MLP neurons of a small language model. Each row is named by its layer, matrix (gate and up: input weights) and neuron, and shows model dimensions 112-239. Each number is 128 + 32 x the weight over its row's rms, rounded and kept within 0 to 255. Numbers have three digits each. A neuron's up and down rows have the sign that makes its largest values positive.
Before each neuron's rows, "fires on" lists the tokens most often at its 100 highest values on Wikipedia text that the model never trained on.

fires on: " 19", " (19", " =", "ular", " /", "–20"
L2.gate422:113122132155162109074114115128140128110157135152111131135121110087093146148125152129125158180106097127090105138125152072125155206102071063109092092143123115155095141158149151098118116148104105166150106107094126149126146083139152106162170131101174130150063131109199178150097103120123131097171110192132084149187102158072084086187148189168151184109120135156197098139094069149112162149114
L2.up422:137093139174141110100104090164177109134166161125109170171119140119066207152098152107115162176103118150087107098111153088143132148154137046100050138140167121130090194119148160086097121162115114177131105122149129174079104128157148108161136132099114152152036129122169182180125131189168163095141089160091125131191137168086090120166125195144111122110124104196178143161085049157089150110169

fires on: " of", "ed", "t", " known", "ist", " based"
L6.gate644:173124166120112046130121122078092135183124169135171104133113176178172108123146103199124164149084111127176157090106102073165114151172108079143165146136111117151109137160106155125143111197104150118152152175166124186163105136095117163179093151197127131141142135127089155128072147160100062149116154158094078137074104085101083155170106086091106160115187125140055093117194152164114121088113
L6.up644:112177102162186093113144126040093141061126116134170152142126075098129145134076105119167108130154133096129072125173137094089132147161133115085178113097154163122088155143182146151158093140132114128124152106102128142122141118106148107153124117110151105132085088129099099139151146142177134165125090136177092137081139061149152106150171103048142184120096130081115143086145072125135092145141

fires on: "ed", "er", "is", " /", "at", "ric"
L3.gate971:114103130126119063109126137165155145095127128097129106138087152161128126111241157089102167146147172099101104140085138114111124132175133171147141125130107137168125133140098159184141143118118148107161153147186145134127136086148102127179115145111094133103079172067127176181143136189115106155115143158070124149180112178104109126112114119120138144130109140163156124113160104122163175146124
L3.up971:127117145116127078132144151143117110103151120117141139162128185137133148174112170101104146136127166145131140153167152154091145130119149112090132158108099120142127189126151150219084119143167111088144204156123094117118137139088100135110127134127112094049115186121173107174149185115124077093168105151104107125137120098165198118215134124109083140092100028131131154133161174092147128145051

fires on: " Per", " Ber", "fer", "er", "out", " March"
L2.gate380:106174148087108123171109099129120116102114086121132105155156106114092097170094098115095075103166115094175115077172145162089132134182110117171120148164101084144149079121129089109124135102138110136127132092120114122091133130091088075128149139148093111119121185097149166079135186129129108112119128175107130155104136033126153098148171139080107128080167114133132090114149131100186120168123
L2.up380:123119096135121107133104164100106114127128125139110083172177084112106088189114059142093125132160111091162069102144167122112133142178119127152103135128088064136108112125123150131138116114111128125111145087145101125153119205116141095135120160140127124079112128078156120103118171128146151075202129132073102142126124069136126097137136170130070067124146049121184050139113153085193140109136

fires on: " Ne", "ne", "e"
L3.gate821:109146160155109183148098042110118075135107072096111125157149164144134086089130150125140080112143149102103156156141086078168151134123146091077093082165168145121118133155158179111182122136101094093117150113122093091111137112119135169157137189152144146132112137085098111119116146129117143102114143151142155183131101112140111123067036123130174124142134134082101148138129151115142110122183
L3.up821:127096108122129151079126125080149183084091076162105116111135131128136089068084067127093145111129094169096123148120108129090128127093101107073083150050157020122124192157147133164080054133138121149129096159168104136089058099154124060111172095069121143074147129111144125125123126126145092175131144175111155148119105128110131108167110090137126096111099133129085052161126120129109138130156

fires on: "s", " ", "-", " not", " made", " to"
L8.gate97:107118116144100104181104154112094145180135115157173171110116115117118148157139165195137152177132129110118107110151091119189103180083147193149151167114085137084109086155100120091160113130173151112198123172100128139160069101093147150139139070103118202138155173188142119070129163094092135125201119113076115123123139158165165131086157127158078170144131106108119176118161130098089180105172
L8.up97:161153109154116163184152106132193085116125160135094143159092148110175170130127140122118133179128110157069106174164104148135136166161100159116123100094109127137131158119111179062148121120108092048185065098115179142132162069111192114134064150078118113099143173077120144120075111071134166119170128115107144130100092096115115146141167163110060088105130160198129209117150084158116180125151

fires on: "r", "ar", "ra", " Bra", " Lu", "lo"
L8.gate1018:181150141127104087090154156107183160109146094080129129065147135049126143072156114168092095091037168103168106168161137151115120110160093153115161161087182142139161122187052155162100116118119133177081140134118149174104162152112141100046131180131137052099129088191094204130108130147149126141161118152119097163133113115201168131108136170107096080140155146147136109096137174129110167160174
L8.up1018:123165075101108105142164146138163112104144092110087091121101106122107182103125107124143120130161130125156140107110131114090085077135019119092132111138103153105171134139116159163131102143086138152078138106078175178172137108084118140117094167109165117125196100138159126091137179131093093140162124159167168076119071097170145131150144149063143152099135088140091091104082149118177058172088

fires on: "s", "man", "\n", "t", "d"
L5.gate940:056115115102088108088091170137095120126131081133107088156145157166155127117152098156136114117211119130144146163070095118155040139105111112136105118139105148181160161190141087116097155154170184112082131167119129100121138108094133159183090163084118129166113081128141136199147162092069120149130079080164142120144137127097057132078129160123139188151134176145113071134187123111117126190120
L5.up940:125088125089112088117125113115112114141165130120098110128131155132117134068095096183184096127147146135118143131109120171105150165123090132139091102116174110165194183092094194059111139116132086184188081101130107148127112104148116056112102097163165168129131169127176130102140202094073189145181204089095157075124101143098091206100168129137100092091110135164130168164181109227104128123093

fires on: "s"
L3.gate260:122086138091136118096089125127172083134163144176174127067164138101094125094141061201058211196131123119127066173130122136150120098092142165144122117069049075128100150123108090116102071185142168133161152067130158112128150147157083152109163122176119117140183147139165117064123116150127172121111093141106084161140111171067098112069154136131090157111112100072097076153140112098106068107124
L3.up260:095169139128121123142103143106170114159137157146129104123163086122172123115176124127081096150123123112122111090138113157185176135139085101118113148114119106215135153118052141070139119107139122168156075082100174137048097071166143152093159153133098160130132191129136090123026117140105149152157126062146093153082143194140084107107163141098074149177143111105150173173123147196083062149156

fires on: "ev", "ro", " Bro", " family"
L2.gate886:122130125135167149130164126119064151096117128115106129077129104172122124152125077094143120100108151061091134139130118098184161134135149090073138123144127145093128161091128100130149126085148095156097071130136167163114107143121131133122211086125116091137151159118090080197163141053073151123085141222105197121114126094107107082154169190092190134095160145162140093190161121210171070094189
L2.up886:106105142181100102153155076122134103132117131084094100135097123129124177117090082119106136129171064127115069160129055101139070109069155148122140108145134097168135135100123112106138093098088122141146116138171143159122125123123194136143164064044110151119082125122096182135097119100094075145104143125114119101115126153059132067124129097110122140165110159097123060124132164144099069136194

fires on: "s", "u", "re", "ur", " |", "li"
L8.gate666:074056121073103114113104123156157076122157170154120122132115144132112122128101095086098106096057127093122115102115127091135132159139144150091148190154172137064123145117150114195106116098114116114062114160118104114164165133126118087087081151140151098147102157094107100186171148133128172160111148116097055157124117125176111116157137154117161126149152157103100098196155115162137141144161
L8.up666:131130129101156076109168134108013127130113096133116109162137076166126112094152130100113119112115138155187142088173082149118099165058143085075135135127167119122109123114098133139150076167136144157149086175114119169112107145153063130124122119093134100113154124140119132030165133145157111167161096110149116116109138152135180107137170096137095149130107156130134088113093110129130089117138

fires on: ".", "m", " se", "fe"
L3.gate218:177133097123133140162140095127132162159114137139147068104141127085216122180148101105114089153179106170157131113129101156156111094056106144180171162095118102110139129152144151178140089114114064134150138146117122169094111188112157124111158115149140147071121113091105111151121187092076128177132137127164140139180126172132133141144156077113148131181144105123160152164149108071121122184128
L3.up218:114155191208105154106102142124079143134141111143073104108087110137164122162117149160105100148107092111168130140095156189101115131138150151132138190090129137117128082123129167147120130109125088142079156187190131137201096197111159147099098159136146210186098120127131119130103133081126094129168100194144187094091167143168118092092092164146098135151098092175114159138175118104104124108195

fires on: " fa", "a", ";", "s", "ra", " Ra"
L2.gate262:089175113114095162106108117068142194041130122082077128121153091126099149079116105122157126130126104116148150193155143107094131121148179126106149170147096158189112140083185168178069084078099108123116093146124103137124131132201135113127121171166137083069090186098152179110099134151158159126126156229152143058127098091127111107141125147125121123117131087176106194193116160122136128130102
L2.up262:047219172121056169137142165107109132085110112032085173173084158189122150095106099164105118139121131139179158158179136114109132121189156145094147173180130133113103111083193149128100077059100129159118105098165129132137143091135142162146142169159119116081152154116126181100099153136165148168113155183095104130151106113090109111112118138090077139116088139102126173195094184139105129094120

fires on: " con", " sign", " was", " |", "al"
L8.gate1001:123126175096132141138141119166141146169106144133093149113211115144092138154179083139143156090084172062184145111111096129131118169103083144143157140161111103098066157130149162155095139136107127088159085165150106120183117165082164130085132136163152115104089092120158226136173178106087109089164146142157028127124144111126167081101145093149126193080135133113099147097160161138130143102128
L8.up1001:133131128087105144113117132135099120138110142152123156096096158174177197171118111103153086139150171177111154091081139111115141119103166180165180144086071121177148115166135108095134124154149131102151157071135092109169120119060165160115132099113061081166111178131104125122189120124091197168146088126115146108084157093144099139081193185068136183104096132156071113119125159163149120146075

fires on: ".", "s"
L2.gate786:135092123129091123125092105101100097101134158098168083155157190116201153102053111053111104085118119091136089214172170114130100155117200182150132101140137156124182133142120127193160140191167103094148123146134085116127115142106113039141135140095154128223129147123128077178161134173117137173169165136113148089121104155138138105171145155070104129195125161167120172160119124105109068133067
L2.up786:128171108164063127154122148147109181173136050127085141099116033161057075127146163093134096135113126151145154105117118149120123141169125134117170139106173138162111102123190162115104111110124144101205156166082118160177140156089083144149122113106112152125120144128188084114032138130101059114160075125106143106143138149075083086160177137160073095151104112105136115106203126158115159090199

fires on: "a", "at", "\n", "e", "an", "te"
L3.gate950:154145068135152129154137139106093053112119192140117119191106089157124169075141175124141144137141129152205111144116105124112080114131135161135166101143139092185094116144134177104112221145140182079126115111154147117108140128137101101102109128114115163121096146149141132136159163121100152108096116125113181131182062092109068161102082141169135125120181128153100132188139133074090159123117
L3.up950:132187131176146124087133124131075090177120131091161122122126116156061090123137116111127155096109087140073102156080116159166102110144110123116142129165142117133162128133072134065125185148147116123153178144169085068145104128089151178108119094152146116154117146106118221098145122111157102103179121141121131146101117081132022197124082143121092131145121109112116134111196137078114114084161

fires on: " |", "-", "."
L2.gate1032:141172100128136146142131158172088176116171137125110177063165128136129118139117109110114084119109069126093148099120134128089087100137132093189161184165150126087157159173161139100158166133108133144147159153168121095187125096100093156138204119195116093066100159120100151131120119147118116118192140126146100118114107118079123158116094152147100103108133104116138111107127211177186152135122
L2.up1032:154089169125115124186179077117121095154116130153111109187104123169123128113083121150143091099102152163075151124142150080095083167120125162211117147123066086116098142158169126125164097112165124140100079164127094076160082136123126115102104088137123142142151119154066195116156108172106129123157079147115138097144116094097158122138100237164120127141131143095106122113109120115112138111116

fires on: " as", " a", " its", "n", "s", "a"
L2.gate63:121124090148110142102106161119052160068147116154107191131110097163192131170144077108141167148120102106150102088154171142106116166156175216136153149135079122080061138124151133232169102102092063124136111102090113130093127116140139112105125094140141142126112115126121099125078189152159115171151188213152183079158120095130153157125201177115103134088199145102120168176122112123101115090129
L2.up63:138139122147162129122140173164080179133144139140132147159140076161124119119164092157082181146089060140149093129133188134078198148167069129176107097101095118112125144098130113207145088128086119133124096142107110108116109120160122096090145126185109110100138135115136125094120167114187099148199183225112158152120116160133172138119145189138059128075154110067088158105110086127157165096082

fires on: ",", "qua", "e", "at", "va"
L3.gate942:147077123119108123127159127142158127158087152130111116133141192079102117146070128112116161127124109164099131086070105130196095068161145108114057114165136134162127170165158151174110146127124136117116221166168180154081134125098139158141100104074136141136058174108146076117115157194152124138065121170149142135150130111140137140084089189122141107153057142153146134122100132097111105132084
L3.up942:151030170109126098138141115145102098225122166037133159137199109147112106174125128098098152098135191107098122118139129135112082111114108137116080116106166145107091131179135109145123160086160094135147178120146124091166108041097150156125093077110097159146100137105097095122102107158129132154116135097076118112066124065197196134129076171089165155129117168116103131140134139103172140160139

fires on: "or", "va", " of", "e", "ed", "a"
L3.gate272:114102127155129070088122121138100082084116128143155149107083149191115117124132089149102056107159107172123074085137097118125116165133176122120126147125120170118125188137167093166113099145155176124155084059174135139119132101090074080182120157143134117068204121141115156121073113130085150087115137163130137150121052119065080150146096149161130136087129084135099229114133113177139159164101
L3.up272:186135139129157085075140122042130179123109110100152133096095150091051124145133079154155081100147124097163089078159093084142104115158150099165165123124129126078120140103156155125062146168169122125162048086124136115175140170095163143152136167084145091145159097097143153113149153133124108104181145174143139134128098148079149131170119086121068142140033101114100140162097158150155123139138

fires on: ",", " and", ":", " their", "old", "our"
L5.gate430:121120124164115098137102131172120081137169186108110100114097171100094115158149123097128185106208136114150126151167095133149108119114144111131159095150095157116059166149096174144091134163149157157138151153130086164132087091070152148128155162166133119173123176115132138133152150095188111144138123190124122168051099170177139136134079161111152143151093155123073104099142119134025146161128
L5.up430:116049127141114189177138132133105134147174175122203139119168183191075142153109146102088168122126139110096162153170147108195110164078137120143128179103149142145112148116070190163148110130195137158148144192137110101093086096131143132041146145178087140104152171088128141176080152151142134116155123145123104099087175130123148156152072091091142107174102153120151090145165138109094123138127

fires on: "==", ":", ",", " church", " Church"
L2.gate281:127100127124186101127140186130164146146154158181072097133178163104124084160144114104147135154134106122086161139119158158127135090141125149117110087145132179177139212178150118116160101147115124178115134155168146105152077153117109073109144175170059182131150116066141124161086151098043095091066094113068082111177157128102132096070105124167153114145158095181154115172107176166085133124117
L2.up281:107100119120145174127188120117167166139165182123100122130143181103140097130109141088146147137104154131060107146101162111175096103104191137094135108142124121141108175181133111112163105154113131171119191166135173098177072170105062114146193188160072217107200136088143175146090132106068099061064121139082088096085116087098133109106134064177169160144118106170159121168134174117064122130090

fires on: " is", "tri", " =", "lo", " are", "tro"
L2.gate632:124114114134124088165147154178171131146170092127143151110177105107097159140133143163101164155185088101141101086132108108122126157135151074135072124116178147114142136158132082167118105104140189078141156133139175113112126146053092120137191142070140114112135102165218138111141111090114122134153135139152147047119124092107121111173097091103108118163108144139155103176126126131080121102083
L2.up632:104144133147165059101154135127095162131145122156149080167122143148070146101117111183128108139165079137115123186184125098130162168075118084139052105172084117139133107189112113164125097042135163071136170118137132119088152130102057099128165126080120143093112122145140117175195113175167151175072120118123094083085117068170142133100151121150130101157103127165130096132076115126117094151110

fires on: "l", "n", "d", "k", "th", "y"
L8.gate711:142141159151135140114115203129112179120160135124131172166117108101102107185211127118144155112109119219095144081162095097153115169137145134141107122111148105109174094178130135108149176038123100153146098138096090110177118097159089104139115158091116107123103125101161119053120121097168094145155137143063174117108167134114137163109100093106106127192155182082085135159055097081140167098135
L8.up711:095157093166084120139140175157150125140134149090108156150219167144113099155202120143158123182193125127113150045135079120115126098143151085151114181124124086171143108188104101163079157096167155188086127158099123031117214185112160163165116154126132104106115172167165136168133166103130138171163195164147121131115158098135150154150165109208157121170212113155137157105163104163184124138166

fires on: "s", "b", "view", "ist", "tic", "ce"
L6.gate14:154108111146148132093155093099120179128131169127148157149138125138149124117081074114099131136157072136147038211075147094178052122104083156116112078172089138083130166085158089176077165172124081096138081127110159154107115146121125139103107161083141155142158106085177106105089092089105137109108130171088173090102088140148119122167111141135083128082115147057090162105065106116116173183048
L6.up14:161161056131087072136159062086116164126142114097189135109130120133176174147143140125158089129126135149115126153108145144079108115116106176162127084113125171077090136160129134125054145132106136108171124087151142058160093146105110154120186163084096098152169144068148093112161090084142109093167087102182148143190163178146098112171168132177070170079114126107104134170074101109115125118197

fires on: " Be", " He", " Ber", "la", " She", " Bu"
L3.gate975:081141152134175138183152171131146094152113147062093142149064107051133094100142159145102148101162124105118071082175169104153061102152115161131144093062090153132184138130146087116119124055141132129145121180084126137158080190156172099125127140168133133104189181129083172143148163070109102126082125131095135120068155176160099089118181110163188145112177111108124073126105167145084131145158
L3.up975:112136121175082138083102152131125165145135098144152148149175080192108115197166183084095146076085126095083134097148116094106137188168126143109129174124136125140153147117105120097130113071103086147125082101159193065080110091153097173121121120160042179109156129142133117117148103114118190161116179165146133120104122161141133135097118149080111158105134146129127123141169169179145096147173

fires on: " for", "-", "en", " /", "–20"
L3.gate1066:098142099043142055041126081137109119092098136106060105138134109139129130055099132115147129155111174085131162125136153158126045120136076106106095091093107135093139158097150146106096120133160106125147112123134126230139117073153133084130088087137121156041115103113130175129136110105068120097171082108139129109156176160101123141139148131170157135247089108108183129083122063154138107133131
L3.up1066:082139114114091049103137102128137126142051141151091150112142084156140145062104132125050112133122143166112133121151151140113095107176047110091069101067121167135153185143137113099084107120113109168041097137123153114157135125131129151201084080088080164103141143155201177118119144117072160141136063126150157138164116172126111134150157114118093181106150129169118166079099113132129114177102

fires on: "s", " played", "ed", "d", " performance", " children"
L3.gate381:128153137133105132119155132152188174177130114053151066127115130148123124102175185110162110115102120203193129140100063138179094153100131126123171115136099119209157123124091096125129085158174149114111174073116120188067127104144141120056154134149114110115109156100111151167123110134103155127147148108174143183159116112106166125116164105109144147134121134157096124128152115157120141147097
L3.up381:139154099121152098087131154145095136157084110104177129114100151132077145058147094129150105137088098194148123050194107145113143127124112109155094095180117071108192138113103103123059109117138111033140131109168119142175108107130131106092087152144184186162195188106134180134128084110083139118128139149150208073147140130110108132121110121185168144073155119166107109111090102134118146173119

fires on: "p", " p", "ot"
L6.gate1150:149154118136132136152134091107129162158131202152095109102094115134069118129117170192118152221130089091144092124153163135143148135146074134113145107135150122136185128113124129138066098156146108084124183176094117132110094090183130151106081131158114141086143142171059201097080138059110120128086093076152133118077122164132150114188157209116145112212127093116155104155147118146109140116041
L6.up1150:162082130075128131157124121160125168151076165126156156135144091183062125097177123133093117132123115148196131106137120124160138136149066125112123095135079197126108162085138105057107092149054153144111174140182134115169116132115108121160089110126156154097137076124092160130127143089158109104082132125152160138113141118134132156151100083110104151146148110194134103161161204111128167135152

fires on: "ber", "mar", "n", "at", "ed"
L3.gate1124:110128117131088126171090146153138102161154033081134135143117119134183159158150128120142130121137044118122170143119143132094119121116163126141175081119101095118101110136145115169101149107124099180156108139134115071111119083122115157128085126135107089078123167097113153120140110139101138124156065152117080145116065178162112159144098119196099117122130125122141143130112108121104139062092
L3.up1124:043142103124157087141139108113142150088101090131159106128129122130112149096104117190100167139146183157073038155107156182185103126166150120111115164148118167110113182089177086167138161188088110109096155096148116101197133110096174128120114119112095137121143146125115126167126159151140094108110111170110050181145192070152140125152112096069154109139173120111158154118151142138228188124121

fires on: "s", "is"
L5.gate906:130090132161128106195120146094129132090126085121157079089054155126155122063186130136139166094140104109141121162172127162181115129151131134127128110097144083133119134163168068125102124167117168163106127087137127094126113087088136126151129154128143128181114096163156111127154079137142104184090101079086153180117109121066164145151107135151119104119174173178162152159144152084094090123126
L5.up906:158132096147126162183083056174146167192119134083147125100071131105160149070180152084036098153172126146097108148122170154152123102151139132124118110093130104103132098148172149128116035179128111141161138096054140115158129121147127120122123145130141158118094133091106130125108067128122084107111092137135161054137117142100088134112134043158131137083086156200115089129129118134161133106182

fires on: " bi", "od", "ne", "ight", "et", " post"
L5.gate359:186079147135149160148084087125089116112130105138101154117140195147105133135167064083140127114114168140122091121126192065126135149163139199132201156101115089136123219109187208145202168138100095104163123074134092104138128157113167112145147137123145098173190163103066140129099139127101123172072107161106107137126148165132127116070126149071176121144160117144091077199113112147062122069150
L5.up359:176138127153128124118146124099099124171136113102186185129143104129133159142130079097133135060105129167096107148152152117150071222171122113105112148151083170153090108122144084127115160171149128163146117127110162151158071170137134105166105145136190137137141172132156079174120169193125143101126157099134119161103139074152093094073210175066089119160170081120114140230099079148139159099082

fires on: "p", "d", "am", "ad"
L8.gate992:203167170154121157178166129089109114127146144121133134131122136120120137097171150126121199143105104176117120098102207095138092133157140137092145170094115151046102116095143123053133103070166136093134128116092073145165103132145141046109148092095120085087139127125105196102163161134118097117089128140168129092106152093138122106179116213133142128134107128173123085141166124142143142101121
L8.up992:075097184146082106128197091084140144144138121141148171155106088144139045104168136059125097064122158093144129187115101128095143131127078080115067140161142094147149082118123102116117136102096074109124192110114114164181081055058101099138138168115110197166167135113139142149204110119114082126093069157174130112059103098124089104132160093143097137130070095158143168184149129094135185081148

fires on: " such", " |", " (", "pp", "re", "W"
L3.gate766:147138136092129155109145084182073169186154131122118135139074113174185144145145182113097147164111121097079122102123108153093056112126130151150145151112168106103128159140077099140188127056181095148058131111121072118150165117131159110098047133154060103125102128159087086062142074112110149090130079122093121141113171147131158119156058090121146159131135173099118138113184146141177111153151
L3.up766:147097105119108147126121146078144163050094112149083092102111127069148137060122084206184119134138133108095164120106126090113158088070134117120135121104178111184153093139095154132139123176157075112124127100131122153123094093135152073100108073105083121093070107207168114118109117147129188119090160100161137168145102164130198162129168134119086184172124137113116129127169130063094089188143

fires on: " Ber", "ir", "er", "mer", "c", "tic"
L3.gate1088:063112148138098113159100136109139143157141140161123100037059139151116152215157169095192102134082146124101128097144149131155152151177188130133117142125114062127104110151226137061080069126153160129120179152152060113129124126126105095124121131066131093122113176181094116095158076104108119119155147161078151156076106129134169141126207050114055095130172146127091105139118175118147147155156
L3.up1088:154151190130136178226150147143152132156159091140082085087129136036112136133156084066106124146121083047159099139091136118137139115132107087140144153197054127111147058069122154118182122126110167134162150131088097141135159137141116127136122149153139105098106105221113123051124111089183089073131145160109167178075161091091121103085189136106105114140132094062114091161086141078098066073112

fires on: "s", " lo", "be", " band", "ro", " He"
L2.gate122:099160125158067096181146167124128058187077132080157182118138097122138107141067088069166104175084113162181121077102072163155180103088169161094139133095118132131130123163126106138102120092146125111096107148119130132115123067217109127123103062080145175185104096068120114161115133141107084186183119186153056178146170135152149077127139112183142107207120095164182157146102099177101094109189
L2.up122:155187142186142113128102107103107058140114108106147144080130129075087127090155133134151078135078110110093150136146114123146124160089124150138145136086208160072134129151155084143115076063094111126116113127155069145093059140165086185099124152129139151147202133120129120178124193156146154106100177060137077037117134102179132117151137110148100102152199152119098157118189125145101163094077

fires on: "la", "l", " Da", "32"
L2.gate1005:103201128155098133142110127182155097140164096102127150147070149061181154171159167098112079116160123182086150129173123093066100115171115087179114081128092083159170075133115077120074159129091140139090153148172164120094106127103161185126162101102087123151169123115110113081119114151147133135117074139145094129138162139189092134181136076163154140130105138139143142102129106091141099147130
L2.up1005:211078173112125100081145110150115101092158111142183148109166116137179170144132162118145094111090134110058167124183168128132091134122066098118084146130121095123121122128098126128179113127120157096085116166143182152121080167106104139103142086143161077122071115089108094131120140109104186143121082112107126123131100103112079076144154167142125214122115130176120119157158114115184106108097

fires on: "r", "h", "ce"
L3.gate1184:118146170172083151144121084108118124162114107140193042110110152146099202108151131098052096161151192121132151136138125130146104133140099136184117127120180116181121148146171144056125171094082198115139136130125067087095141112141189166153161160098146145060093139090090160187124114114160081140077088061080064191156086156144098126104157126120128131180138101098120135169159119118112118152177
L3.up1184:074135170081142100149099172127160075089104149147154098153109125135195203187164138101173166089187160158153136088131062132123077047126127082127118131164122124133161155105127119107120098166051111066115144087146123130130136115161141140147174192125178095129181132105118098128188235144041125184157141139128080155149111169165096095164112122078182118178146133066136143077120167103136084159111

fires on: "y", "it", "ent", "vi"
L6.gate885:078125115103128154136123114129119135156099147108136088138090098131115136104147127089091103144098144116151132183109091142182167111142126121109144195100149109109094131193068122184134146129125148137138144121139096125093122119122158089164134078160033097108168107119128173086095161123171152128156151185129136181124098118110156108099129110123138121137062126163090113130065142148125235162126
L6.up885:137155139128145154103156132129163170140151153107108124149177113121144125145182147144111086132087092107129154138152130126148164126112079133133127153116116109108077128112104139092112154166093084107147123169141121075104132142080122133167089098152102154116104187159132155159095079173115099115145098125144119131148171123142191145145117145085086142084157144113134131101075162132065080114105

fires on: "t", "d", "ard", "n", " Henry"
L3.gate262:096127109155127123073107150114102167150117137139150128089138117215139138168112187127183165135187170116134144085071138112145106138121090140149122169130176108132133068167116166126142123157099184144074116112146086105137181114120149112108136140134109189135080058147104189104160156136132128158162142121179127183059181123216150147164124097108142125175153086060150133114156126071150099125132
L3.up262:120113158173138106111137163186141133145153128060093104161150117108130167129146092131153081144145135120081146110148086185146057145209132072134166159129153160171150126087134117145083214124147163133116092115138126093122158117093113140154130125104130169116151128159149167096152108123110123208106118112156182137168095084123081167140142167176147117154149074105144063144150132139130163116095

fires on: " to", " |", "le", "in", "e"
L8.gate245:177190113101083111122198140157097124074128167150138153128134125122159107127101154149120088121122102130135124079119087127141136147093092147134107138146104113081093160124076114185129069217130137136093128110116100136155175087151162144142166126161121070078119155127117110182169126176145167092155112113135068132098054186123108140120157150198140135137120104098138104150135071157146091144113
L8.up245:118156121135115101141188129098110065136136080215162174162162119161136100150075136114095139128069142095109153037114141158161135123170138150111159126120124118109098086157214190108157100146143119062083078193134151144176113182166138146211088084156157115144185198122061121047156138157129128131185200084091120162148118141157071099094157130182106128153148184111166138116125118134166170169117

fires on: " |", ":", ",", "l", "["
L2.gate431:129094136094106115145110162106131098095130094166133134139160098137152098145180170083131170158132115168186113137132132131136098107123137123165120128126096130107138154247100066108095120119079106133118102143136070153174129152146118148115167150105101171075139138112165155153110142135067138120128141144159048152138190124122142113141153106107128151173144144176058144138158187149079118132123
L2.up431:095088099072140130174077163118149140146163114102104125088187065074145090130149096072133145189130125149160136127109127123140168085132133130130130122092075074112113120144050148071124147107100094081136093116128118137157124157142144146108149162169085165079205116128136162138157143166094184079122177160135136145197116116124097140139127131106145177103158153166088106081175158170115097151118

fires on: "ri", "e", "y", "-", "ra", "ev"
L3.gate374:117119164110123149151160039140135108097134111129090135165193151129119192077054172140108089193139178115138095147143140116148128135123201121137163092174127145109151134126161116118157079154163109116178135143059138136084109093132164119164131157157116094113081115085156133081088121114127153116183135147068145169114117070135112188148109089189100132131093172043102152172131034118093118156182
L3.up374:199095117118160197093139068106109104127140122160119086092187123140146139073111116233180070148141106074077123129213127146129122136098094147151122136124177198126210178104045164082155094138119124104174142170102169093109112129136132129113097135101067146104132116126147128115073107142206118125105090148143089075098158128096191104177125092154131147131178065130148168144115143118111149113141

fires on: "s", "la", "th", "en", "n", "h"
L2.gate1071:160149114151158128167086160124132153165140114153118097075126145126087131141161176155102101161097151181182141107185114119042123085178172103131124174146148099087115121160138122149181128167154131132074164120118136072171113111102137167176138119144193227135197128106186142126148107169139120086168153184144078187107073171150111105108124169133127113141088142143101192131110097133195115142165
L2.up1071:125120130139091091126119190135115134122207109108090130115102173112167188066151082169123147122083111155131146120134144113156183222143188109114154138145096113083126051114120123148131166160144171152175145110212050112127131109163070074189133142131143126138068136112164141126166127117142131190095134119160113172146165169108148141111112157084119131050187123107153124123126128167131126183093

fires on: "la", "li", "ent", "t", "a", "n"
L6.gate884:131155161114175138137160072173139153151169084114122081103109052186164129146136174204095129155128144161126068145124113165111124109161162166079069120122146092113176098103128113073116153094154107139159151160114124117126167176112095150108129181090123133114086113139132141111101128093175085113178074152130113131107126174150088130164092098103061060084108142108140150134144135140197147119151
L6.up884:135101054091114077086139095085138096131134171089157142125081126167124176069132127130126101130126063135193117138118141148149099160173091112075125138141084137167058096150145122146149096151141169113152116144119068091071125115157078125099159151174127158129139107140131076095155093101138146181138121116156079150086115112138145090107144139162147123115160080140122146134080148164133125115123